config.toml
num_attention_heads = 4
num_key_value_heads = 1
qk_norm = false
parallel_block = false
init = "trunc"
init_std_o = 0.00553
init_std_up = 0.0312
init_out_by_depth = true
schedule = "wsd"
final_lr_fraction = 0.02
MLP neurons of a small language model. Each row is named by its layer, matrix (gate and up: input weights) and neuron, and shows model dimensions 128-255. Each number is 128 + 32 x the weight over its row's rms, rounded and kept within 0 to 255. Numbers have three digits each. A neuron's up and down rows have the sign that makes its largest values positive.
A block is one neuron, or neurons of one layer that tend to fire together. Before each block is what it responds to, as a language model described it from the Wikipedia text at the highest values.

Description: Word-piece fragments, often consonants like h, z, sh, k, right after a short first chunk inside a split word, mostly names (Be|h|zad, Su|z|uki, To|sh), also ordinary words (so|r|ted, t|ape|stries).
L4.gate188:140178130177107157214151125115129147170078096120202164131125093111148109159124161119144115042109171124110096057135124137101148165189108150118162172125158138149180192176169166092158117129145129108102118110153171112142088049195123137156119148124121118072147154159142169117104095165148143098161155168148132170078122098079135194110129153120129140174096134066097151099134157094058127145132
L4.up188:156146151143077169209163060059093162144087140136214134120137135189143119146148169166128108099147109130124128092123131089118121200153074121090119133121155134147163145160081132122179140124126154158124143141155150125121075134142141163135153162179149122126144122207161164114145122119116087150178112223167131172159150133041105120132185097112079159175117132073102108113130158138104171170111

Description: Fires on the token that opens or completes a verb predicate: not after is/was/may, approximately after river is, or a participle ending (Comple-ted, pain-ted).
L4.gate920:102125181154132153148112149160090133185156247177198176057113127075097102133160095079136065126177155090134136144155163122099146118191192080148149107123082102145104098143173140171147086097096124187066121094119201051150194121131085130128192128082153146095114135130124141137071108147193138116159075122070213123164095132070174133129147105116161133096153131092128126086158076138106144157094
L4.up920:118169090123179131145150140123139092100109162115124115149068081173129061182127148137114161065186164128100167114144113078158196178162100197122128113084094069099154054091141078138090149100168088126175121089111087108153087137125100161128116144169070160086165123099130115130106178098088107178131145148122113128139125145127136132114111122138164173177132133064056149136148207124136127095137

Description: The word right after "is/was (the)" in a Wikipedia opening definition, such as the article in "is a Mexican" or the ordinal/superlative in "was the first", "the largest".
L8.gate156:153082088091117131180165132090144121138090056115172127101158106099158126123118137165143148158132142078166104070104173131115101163132167186097107101084175160072177139088115181104104109137108076105114098096169121092134149126122114098083143093174097115163193176093045096109104165145101101153105077133087141152115104090100156159114132118159122121117135099181084101088106085117157133165101
L8.up156:156122168094153190139128118144137129134156086098079123088135164195140163115112150140089191105223091123088101136145075129135085145087133122176094074133116069097131118138147066124151097089147139145093120132174124125169122140088135175145139081144090139173144124149096122206138123109132098056096150116098155084114187161098170187121180169144158076105118141158114128126103106157140163134120
L8.gate225:168146117115103056153180111184105142173142090158110113060109104122085093136145141123119116073123127087079083115116157200145130154168163133149102129101106078178204068140111124146141120145142145106156069170101127128108099158098143155113158067101169114089108143198151149136092128118164157111064173195174125120091089145083141096108126113157168132089166082169117113079166104068099082113172
L8.up225:177109165099123142106136147168115150110190061154131155115135160128115112135092101182134068139097179074114164143112157185116141130144126112138144115137160137166134146116188161161113184173169101064100101149017162170141103143170168136101091161129105151080146137156119200128161137106134095118141169161148069160091098122107137063089167107166158114105118114146092118098063182139142055081097
L8.gate605:145072129127123139148187055184102151169150143147122163116128041123131125158141121126144179077115140121151102103107123129142147127153090134196166162137089182148156163108167169139150081104111081214099086069089085098190188114099140131168128120154131142120130185150082103137098137143149146113153105153110145086120145048069204115114107149110157156097102138132168159124128117065145130158107
L8.up605:121118148131154139052101165126184075158104129097111130143163103144123154104110078099121146180126160169069100133109106113114091167125144163128140130078160177107134136145112097091081148134134153084142128113114157139152122116156176204145164104093122138101129102126096181148111142100136092133115126144181206049160112087101084179141135148150116098131126104148144133195094181107130091084113
L8.gate963:102057105146131121164160077180114151142134115128161123075175100122098099079124110095133136123120192123134038094155150117115158144119122135089137147080126170124136100177115193126142116135123158056146133109130108106109129129133106119167114157149109188096180131119091172150077136149156114089160127123116176168067171077094146125136112081188152135098102144131152196155129108095129140143093
L8.up963:119091102154134127079145113155156086112142075123148092110145070131080111104103125157132124145084198111153071108126213117135141130117129138165169184120130238127144135176087159131115158142119121141106140165084058144142154154140155103146146135165091142137114118125113123102144127140117063124176164129086109137065143152090128096119065100158104100122110122071163168145130161123142114137057

Description: Ordinal words after "the" in ranking phrases (the second, 34th, first) plus was/is/not/also right after a subject or auxiliary.
L11.gate27:070100091133138108090107111123120065181185038082130087145174083161149113143156134122124153186170145150107089152125169109090135117128095134082102124152125164037089170108177128143134150169134119111123101123171111078093104155111161174150116078063125183159165112156155173128130127116076093088102136149150116119128110133102204109116119103160181148107188127160113143133186116179085128128114
L11.up27:105165152090136141081177145180112100147096140049123134118112064200145131131139116175104095130162148082152118065138151109116114127140115179151117114151182128119151167110090111107176110074170137141119108132122142167101108125116113143078133112121133109144127152129163049134125108087150140134172130172163107130133111152136142097110119124147114135150180189103040172150136113111114104097120
L11.gate63:168068098152072143139144106149148137158094107118123156099145122151173086093104157102140157097094149104136126144160122092130140130129135093057087094121076208066117151105116103162159177127088142133098066080110095064124163090139087116086059135142074138131082121172112156134143098129099175139107160128115106164104102104060169153104138099185156142097136213168197146126124111090113154174109
L11.up63:171127089112059120164132131167166136106089146157111136134120175139192086096132155100122139074109151149113113143142108106102098149118173110120052095148102193070128157125137120209135121180138146186093171076112088123130116077139050120115102123111118134154084099255144138172161116163116181130143136116102158204115127092089141125119109126187115149134042151141126076101157081108153151150133
L11.gate75:171090125158116129160130111143181098147098144114083160130102165091151121201159180152169083027110144101122140152166142136116103162154142124106101161100105176081150103116133122109154164135087168187157106095150143130144128150138097118085103092176119162070140098192091094203075138119102153111094172140092158152167128126074172098136163109156160104130106148107187118102182117166094155204109
L11.up75:175104067119137167129105116098165155120103200063099159079109141112149087140158099072089113114111138104090072095097080133083112120195114112133035144132090136119161168108136094138163133105094137164111134127139186134104127083165104094160090117138096132106147112182116129129111172118086130071110206125177131118219059116119171160170134090117101117177102111115173127099154159117160097167130
L11.gate203:147139166140085139149144116132102170151161114192155151157157101152148099131102150167154106115114116096204141146107191177113101174124143137121135136052171152124142172099066111101167176171103116160095130135116110149038215143119137100147123108162076123132128121154156171096112124139106123126155140059177130099138125130140124146097138137151096122171170177105172193130139147102078100139123
L11.up203:137172163124122098122124139132139145130160127152106105084051075078111190111135092119121132129121109142050154122140113094113132070171156092171178141115108092189090092105078120127131156091108219115114131123183154111093069180184147165061142099140129119111159125139121189176035139119079162142191171153183105139064156197106150148133105128178112172074120104114130117163118101131172133102105
L11.gate299:084124078194164121140121144152083045180110109126174120151157044161136092095092156129088141123077119112131154135154164149145141094133104160116109157102107164124162190143113153131146151191133143121103117135169180083105151134140103099188163077135166141081176100195112144092139102181111166098106111105163127180139146121062182145151147127084137166127155079040068116167133113186151066135154
L11.up299:129134145123119157130146162183125140104069112142151129151104142172128121146081147026132063079086135114117146130162117051151069092160164133105130116087094160121113177089109147177167181159205076136046104100165216075109151187079181177135167095164144108129123121072108099125098118139128102137155174130191119146133137149101126091155141152144183136189121056093148138109118133110132147144169
L11.gate308:136125167135173128135082129108175179172153069174128141181109114141221092075101167166097075126162130121135184115121148158130066144100094158135096098138105108077113136093133128074187115106109082159129095142073189109093146101137104140119120143158131112119116119135117152138125076126072091075169119131233104116121145104112146110079124127163153154134132153137119156103129151123138112086065
L11.up308:120112142113142075144131125102136097174130143148130139158155162119148132158150112109116094086131147180117131135182182114144176063204124099115119106109132120169147104177140164173107182167127115137084198080137142115075097085160110154112194113134152153082170173162112234111109151130096126116156147125153139159078160107103114103168141146126113118163184113123172174121148114141088105143175
L11.gate502:143101112167204103100082112149104072093107134130172142093191101060114181128153133099147107125169129143091084085162122145110089160141137158147112123132109129095148175086076182111094206198133107135099105090187174128109136148135078143153101141104102109147149110147141146134132166135162161137156158125053081174121157097123162124138194143161157123106065139107145141102125148110118151150150
L11.up502:090116067117141146121193152174134076115135118140093143142088187104131134094156097101159182085124160132162127156145073116157182115134121146118121114110143134125086162153138093091090171123103132128124139174149139109191088128163128151105164075137153117094128102119143148135157084103108127154044138096174176098101100113171116125157179151176150143132107160137118134118164157166151104171119
L11.gate535:159079155133084122166092148092114123136103125135086151150171108145126076123135134148224091150124091121179151093136192105140183108134147113184105134125209090114172124088078195133078081097137123134160082125119101108126122117091163161152139120113139099130162130154117100122138055169134117050122149150136147148120088118113173129121137119124181152066188138155165127111136121115139170153127
L11.up535:147178142090085188120117140143151056108180090159052149146123120116155156138088170164141148125134166109133106038112061184156129129198176149152128131163133176040175165101158142112164155122082128153116091065151125083158088130114140165139150069085127142096086151115136127165094142107119100127158089178104145085097101079146130162125102115150157133117088082192123130108127141186123117143100
L11.gate537:093196201145149081199151064152202097177188141108143167133149118161159155170099159116140076185178156143157115145139188170097179124187148104136168105102147125112135144114065129106143110141112146104128110112143151144102135083134098120116141095073170125027196166157115142112151143146131100177132091128162104144076116147104136125139158162144124163111087201145133183085164115143097122052171
L11.up537:111170132098119111128118183161116144144129172141162168167018130121120133138105135125132104096154116124140151114101126187182120164122127081127133143178141167118152109135122056092105145161069119078094148133127089109117112117161157172131125123175122063116114146104101151089143111154186074162125138077168118144128123158132133055215137121070164077115201122096128123121090031119120135178146
L11.gate553:150086125134101074116177121153062180174155130169152111136144089135124130096137132186143163097113162133192099110191159155141101159179145139087113163116153104087128158177120135142131138118103130112091121147147102123144196166095131129159081109106099121164143138125111127100142101210157207164087214068182130101154138149126172128101116135128137099145172162110132163107164094110171123077129
L11.up553:138105114122141139110137124127071172091124116063142167099104119095134084128129105097126125151145163153120057072125116131118129115170089058109105074122140119091066103114106119187162144139086187081132102121161170138113125108109150183141069138162106171146123165183214167094144121195172121070072128095138109086158158083138149153172102118209187168128156103154180159114066126089179156148063
L11.gate733:104088099154198125132182096106090109152108142155163164134120145156119105169150166152098116098073160120115129178129140089085149126129129144121193153119108182168117092121145128114152155177095107146094102104166138100131138082073177155129167044179135087128109139181121161125070159113134174148183105141143159173121149116092148160142202089151127159134101183080115154170080165137093167094076
L11.up733:153109136136130144124170145117128189112103127146067135142091117146112147096114163145102101092135105151127092098165145162189108047165119139132102145120166128111118085053192193106133153142096105094065139174094112102138135213122165147099141133124156137101109133122087127146069070112107195135105108141091116146121087205125177091109177100113152204122110099205144129085132126122126141134115
L11.gate747:124174139119112157155176143112166158131149097154180133169147126127153022146148126103120104105127136106113125118102213135090121145228130152134122093084155152096121155066108209118185114151147110179038118085157100073100106083122196135166140151095144121069134127140158113106084115154119145152164227093117139154122157090107150105108116118153116162158132152105131133132145111121138132165080
L11.up747:121074163105074102117075119080100139119092107114101130102092131130196086143091152155152133142112086180131178143168118118138121112106120094107175153131117202072138184129132126102074180172080120116145138140153135084120129164133135134176097085104143180108122102116189072103127159193117108096130178131146088174078135157110136128203121165145117200154126157114104120132092131143109074165152
L11.gate809:111099197128098116080119090174147109162134097168150128117167089159146092175065128151122126096172104120163174150126196074111159144194091073102121118085118156147143114128152161138127145153146164147172056096108134101091153105141153151152120129041102154076119134133107126107146104133131111133103088149146103151119127091058162057043109085186118105091088084139155159131146150161126070119124
L11.up809:045002124096111102146119094104149088157111138100129121131148158154112099175067165112095132096150115141174124094173148136161109160103171131109096097109141125149137097179159133182103126158176145136138138096150121147146145108126103075202121123169097115152101090190134156135131200167144148135119140191125115130170107080149157072097143160150138149078189175170123113097198137155079185116095
L11.gate836:111115132141120128172167120112124164144145153156114145127147092129190086165131118120096113102138192123134145106135119113048137088150123105114136186149091143143179191129124211128164157121137134148094107121128145123142169182202124135120131126115100167084154118121140088169150143120114123072070082101203097159117150119137163049086123172144168138073133101112147139088199143109082111087133
L11.up836:121144136120170093081196118133096235134097134161108148136133128126094044147153067099139124133162101149161059100194053132133142117123122106162116107141153115091172110117126127163127122112125124150092123139155130133161133106173075222113146081143087157110141121161126142138137187149158176123136107159138153164116156068162113108076163162145151162095122110127132079107190075105092120136076
L11.gate847:144101150073122125022100135144137094143093140172184149098094075157081143146161175108170165130053143157078105118143143103124098086161088143111123146108066103113096125047117127124089116130112161115092087050125176140127139115142138082152136086102075117203089106098107134155098119151103149136092137156148100123140103146108196178138141165037133144177081154098145123121142099187096121160127
L11.up847:131102141129114126123136109113134050126187126093155146118148120116130036128074113095124146085140192122115017130095096106088182127082121079155131080034093169163105153142103111168146164157128136141129147157084140141123132114201070125137110143122116168136166151123088101096109123145126095143157139101120171143160172152074095122136157126183139141131142100090143126100129156089177141191110
L11.gate953:148082167151186137109183127176126109117149115193149116129165104169191032164130152161189181107103134121111144134144183128086159174176109157158147106102143116139182172137126157164087177110122144106076092077116086086136109114167096142132138103142186155134135153201105133096176094113133083144102183137179109160096117130087179145136180104166158131117070080104083116134112123136125124148107
L11.up953:154118078149151133173169146197102082099181144085163177155106117120103115193127140135071171093151146063131139148168171131134163151137070092112127125094115157103152101105154190126128199062142186128101134111113126072122093099114149174114133116118190180170151110152090189126161077158103148172078172103154086123145133091138187154144120086164092153083076098070124141143121115152188154167114

Description: Word pieces or short words near the start of quoted song, album, show or book titles and proper names, e.g. Sha|lt, L|ook, Eat You.
L11.gate202:151125098121089156078117090208080125126136143199145125136103104132141089179123068120099168096112188132121149116102147089094205111138167116096138172117115078138114099100106180134158146104051147168095088153170102143154119135162149079175079200120184108103181126118121128116130140153129122121194129109078138131109110070157094140125104112089137154133081092147162160146157160112137112142131
L11.up202:160116063130070162108115101211126116105090161209157120117100094115127122182162077161072132095117137129111144144090133144152157090160136135074113184101084059135128077131152175129159140128081157156140109141173097113150127105170106097150145160153176109083164100117131110114114137150135109130190154087076114114095128061151094186124094118105138205146090084160132162106162149088165120133186
L11.gate413:106118106166121110139056136131128107116112167110129166105132090108121068123162121161178119136151152159162179076101112149145134140136187115149147109139136118188129137134124166092106122081130122187075166155150129127115158147139158165100190178069140140121125114128181151132074169135139194137132166093081121095153119161126109124110097177103061129107148120098145185112199229104143121160118
L11.up413:138085119235099110162065088126113181139106102131180184109121129144114064143203170128199132108133150103116196091172110118156129151138148041088136155144116106150109076119176193102179088124089152175166110171167135113134095140120150114079118146135154100124161119116062188126116173181192132099139176110078149160125143151141158132130175149122104091132142114112146093090152166118139113160169
L11.gate422:059080116180104104155112034119101117102108071097114108160110063197126055106142175136137104107116121141112194168148081042077147153129143100082121164139115120150148152090147168151145156158123088126097181088206162102141119072121145174147133140101162141083113141088190132122097143119131078123158156141118193110101173117120122128083091148187142141118113135091142178173132192146106124142173
L11.up422:171103237086126105102133120089121167124069135122116103134135126170097102060137095128172117088099134124106141096177114104133089133107110125088105118185095131103065109137104126147142064107097111123054139129137177105116150124127118145134179077095143116111141130134104095133128138107108136098133154112143148144108160077150134134123120092136160147143048094141143153137155140122120115132134
L11.gate458:133108143170138108103113067136131109116079137152104159129175142160116065125135138122114175072097120116149157175108103105103175097146113128082118186081122137117156132080163162086124135095071154150140113127115091142089124124112126151168121176107094137068155146160089148070132131074112146139143122177123187152096135155125119106091110154177131176057045123117147161195134238167127073102107
L11.up458:168096235175128091135153112127106095139108118127170130157142147140050053103144160085159129115113123129140150136102166131059098119110186083113085159171131137127090120096100142111073151045117176159115128121147152150156140137110089119156144080141128122142096173126123104117136143122189130082103147185115165171136141101159095111148137050133158170115050138095124148135096192123082096153125
L11.gate496:157157053135181145064112098180103107094088155071126132100105107175121051168172123133106115085161185131117081149099131147101176164131119107081112100176152082122092116160134116105089123181089133133115111128125164172033118114147121167178128132107137073163185149089132156127158169135183133198140134095109129152112122047138109130144111116145092134068114203099097141097189140107162115140178
L11.up496:139121133121158163116087111128123154111083110135160126092106165157111097153118103131159139131180199135106045123080129123099108201159078121100142099126139129174089082118199116141137181117106125154148142135104116149083171159104104131182080117107091155165172135094114165094083135141163142113149157211169165147147115097143157127146108123149114139128109144125066119121143108158168074086171
L11.gate524:116153092138163111134125116089185156125102104142145147099137127143057109178164222122113104128080112136121109083106101147137134138202174131102117088077109102159171110089116136074147127104160106155106112167122132183113111096118100115138150100174120145118144155157140172067071147111161162105131169139127106161173170087144089190138107100091158129102095146123138129067118106114158102157125
L11.up524:114181138126068161075130082165152124112146098145165151076140099114119120129176175125135128115106072161145116113136112170123153145142216113087076136145128158096133160165200133094149053114142122112132132100127130138118132106094183071196175108132130087153126153182122117132085106082134127088181076129186097126122147094122087171132135160101101148158143158115116162179123165087156104144126
L11.gate526:100161133102054188069164139105192139105098089156162165067145127091088125146150157119133188067052097131141097104132104196116123159114162110116126135132126151158114156166142198102116135164102087113133110146119117106105139132123171128148142118146145105127102134187073074110087113095205123090116154116129120146123139102058100135139130198114149152125079112066102113168085125036084078116100
L11.up526:189159081140102117151103101165129137120059099110151127097122106113151103147142094101169131138104092116124129126065148121154173153130133129111096155062133139149170154145136151108112120128094111129056140160143135116103115133117100130126135086156163100109130152207170105145133150099137052128122171074160197192140177114099141133170132158157122141148102102132106101126078158058163021126155
L11.gate548:137082109113110110098114128172145116091089132142196150126177050110101111181173181133136119082046126104132152125127160152118146108114151153135138138199093158157078088133112204110165125155078126154125148132158163131089102110062118105178125128071103090084121222210173110100103148134154158116092096144099136151100093087075169078132078151069111152100089148125149113074151204153116117113123
L11.up548:125121160130105108114125166143116079086114137111155187116133116081068108115190124126135147095086111107146143128100137069161180147169132073115098150152075150147062143109150197115192121152132133145149146067157177175124095059133165160134141097135156129138139141148126138139112139143146140024118183123129140154105117090083141180123115126153108163177060127074167128115115143123131127187158
L11.gate569:164081182105109076098165066101130015141095110150155149165133109128118090161137169123132149070093129128103166169107079100107117104129154160113116182141060121169142159136155134125093137108117179117167120114200129114119132087140151155136151114155129155108135114079099142090149087152133165096134130150136171118114113151142134154128073063143128138092056095122152137143098197133125128102092
L11.up569:102061137141107110130157080152103118126129092163114148114128122140062078151118128178094178129109158116138102134109115098165126151166122132155098146157110095100104084126106182099122162120099152165069117122113090131115115122120159078113120116121109032147141110115085175084097064156181112139114167189152137113132120147129101108083069121128158135101147120133078187098142158151142102106050
L11.gate627:110140120145157154150093130121131168139114136144074123162129136135120102151154181069119055156126039141111102111132123141142169153164163166135146157131119189177123150191151145092133130174096133187115142089067088173145094093159158095172140152133143104076090129143146149137103094124149149102138066120190099138145116042192105146135093097100079171135115151147119130104100140173158173125148
L11.up627:098101155132128137112114102132185125127136111107120113163140159181104109150183148101114137116092115142115117074121168133158224128146139161117123137158129132134110145082153127110149076132174097149163116129078128187108124072126162105185081111116106115105121108163087136140170072139146155116130145185151102101110105033123113139192081080110106131127161120089148150133147112118136122104169
L11.gate643:186107124149153119108113121085127148168108129082124168147139078145131136102150186148139198056188075110090103198103110078116155216170187138063138119152117074142131129090083154128114155113150191135139115107229162156100142159105087160096151086138124094132144090188096129110171122160063092055181181139134131158185090094090131091077125105130172103142129144118178161198137156092118142142111
L11.up643:100130144152156124130088118175169137126062138139172133092119090175119120129174129112118112117100065142150165099090156119155102142182130174117154144082121084206128140141162134081098070118123106132109131156072149084133173104067165089105131142112117104123103156136129168150124077099164191109166122183145122139069109139137105133151143125114053198135100107066129141072113124136092092160181
L11.gate699:123089105168104100167150071113130116118140164092116094156159151137112139114162113170100136144119096112168106106096116111174105057147145052141118159109159178169141118192121094091165118092108116141117132180085100099106116141176130102158126105114091120075075192102144137069136096155124145152181152144106212177154175188165102123077165097123115136077139162085131106182117178139095073103130
L11.up699:149141131223131080092150087167092129119145148106153103143141128075093136128148112185132160140111122090098129140096107120148065087119097084141138138156138196155070140134140140105147161084109165154143111151098094110130101084192099143158118138137121135103076219117108138099140097124172138099208181139096173140154149177129109177076179089198120131029114163057111149142160140145135115105124
L11.gate808:127117045130162138202096122139140163130109159101130147105111144136116100074121142125101156107158173111127110109090119129122165136105160119075101166145162122205100142130190166090122124111135109078150094137114109170132123097133101102154121109080132163101128112099063115152111101087131072162127157164070140130178134117155128113180100128135129144079113151145118124128166074046060094106129
L11.up808:118097087132147155202087159129167187109121142079117139120115123120154080072104145142077173149161179093112097140070127127166161145130132082088114159154152147174085123154173159067089106114152165103159104127107133194091142120186105107149138145093137131123138096107073113155132105130128057157167160188098085128176120112132119131171142125134135110071099183153127085117170110050103132094144
L11.gate852:122157187143154119108110164132156088092143118111136103090107094057123147122106154145108099099083150141100099172163128134100123136151129127120165150136154151128099162121134115117101089091131081149132114119124165132117058139092170123137123117109083087137181073128128136144074194122128122131150120184145135124176082096150125132113092182110157168128132041123120153111199151112181127138105
L11.up852:190106140157151082130118067146152206124120138133122156140171119134083109067156179111139093114088120106113096184147100166105164155119127082132146116109160175170194125183165146132133096122139066122135136092058121079133156080145042116148102132124110148175079160214123157152115164084187140082166171172140144165154131024129088178108158084110130118111115166136156139097140075107133116143112
L11.gate917:116083169111084158125166119132098073165148100111156149149149130192081099133104116150114088123197163098120069092134184111104173117137165094119068124162131097114131164119094162092116166130198115126133135119122179155098131105100087157143181070069119081128132174086104075190059131159173109119108137183134217127091170136108129075137125190118165144096108101125172125089093159198075145080098
L11.up917:123153135114137138112089136089124111151121085148147131140098140141149163153151170136156164075159133110147136107180205097105125140150181131184087121148121195120149138159140134147123187117129099156102127104121162170122116209115118131162185160176100127102087130148083115096102188028168170094083181122097089198132097121133110111167095170095144116025104098127095148109136130162103098103088
L11.gate944:132152121080092154098164091125152152135125168109190113157166137157107089194085149180137198069086143103161095114124120130159101119134125110123126111125137097095184097119139135100101091048160123142174103116149071133153077171138134102154161114116189131079131123163210102098145177146142104126147150137179149130127161165150100120143097107123028168134129135154111125161150149154123090176101
L11.up944:073114133081097108100121097096180150092100080135134152078114083117098086122193183174155177112078102168173119090077106161121158185133150141133113121085155113127151190088057186138145086118119168159139127154127105141154164166151110137167207109091083116122149161154127098150080181130075138152073122111091135111122112054106126127121143171117143117116119133117142086169180161085173111115106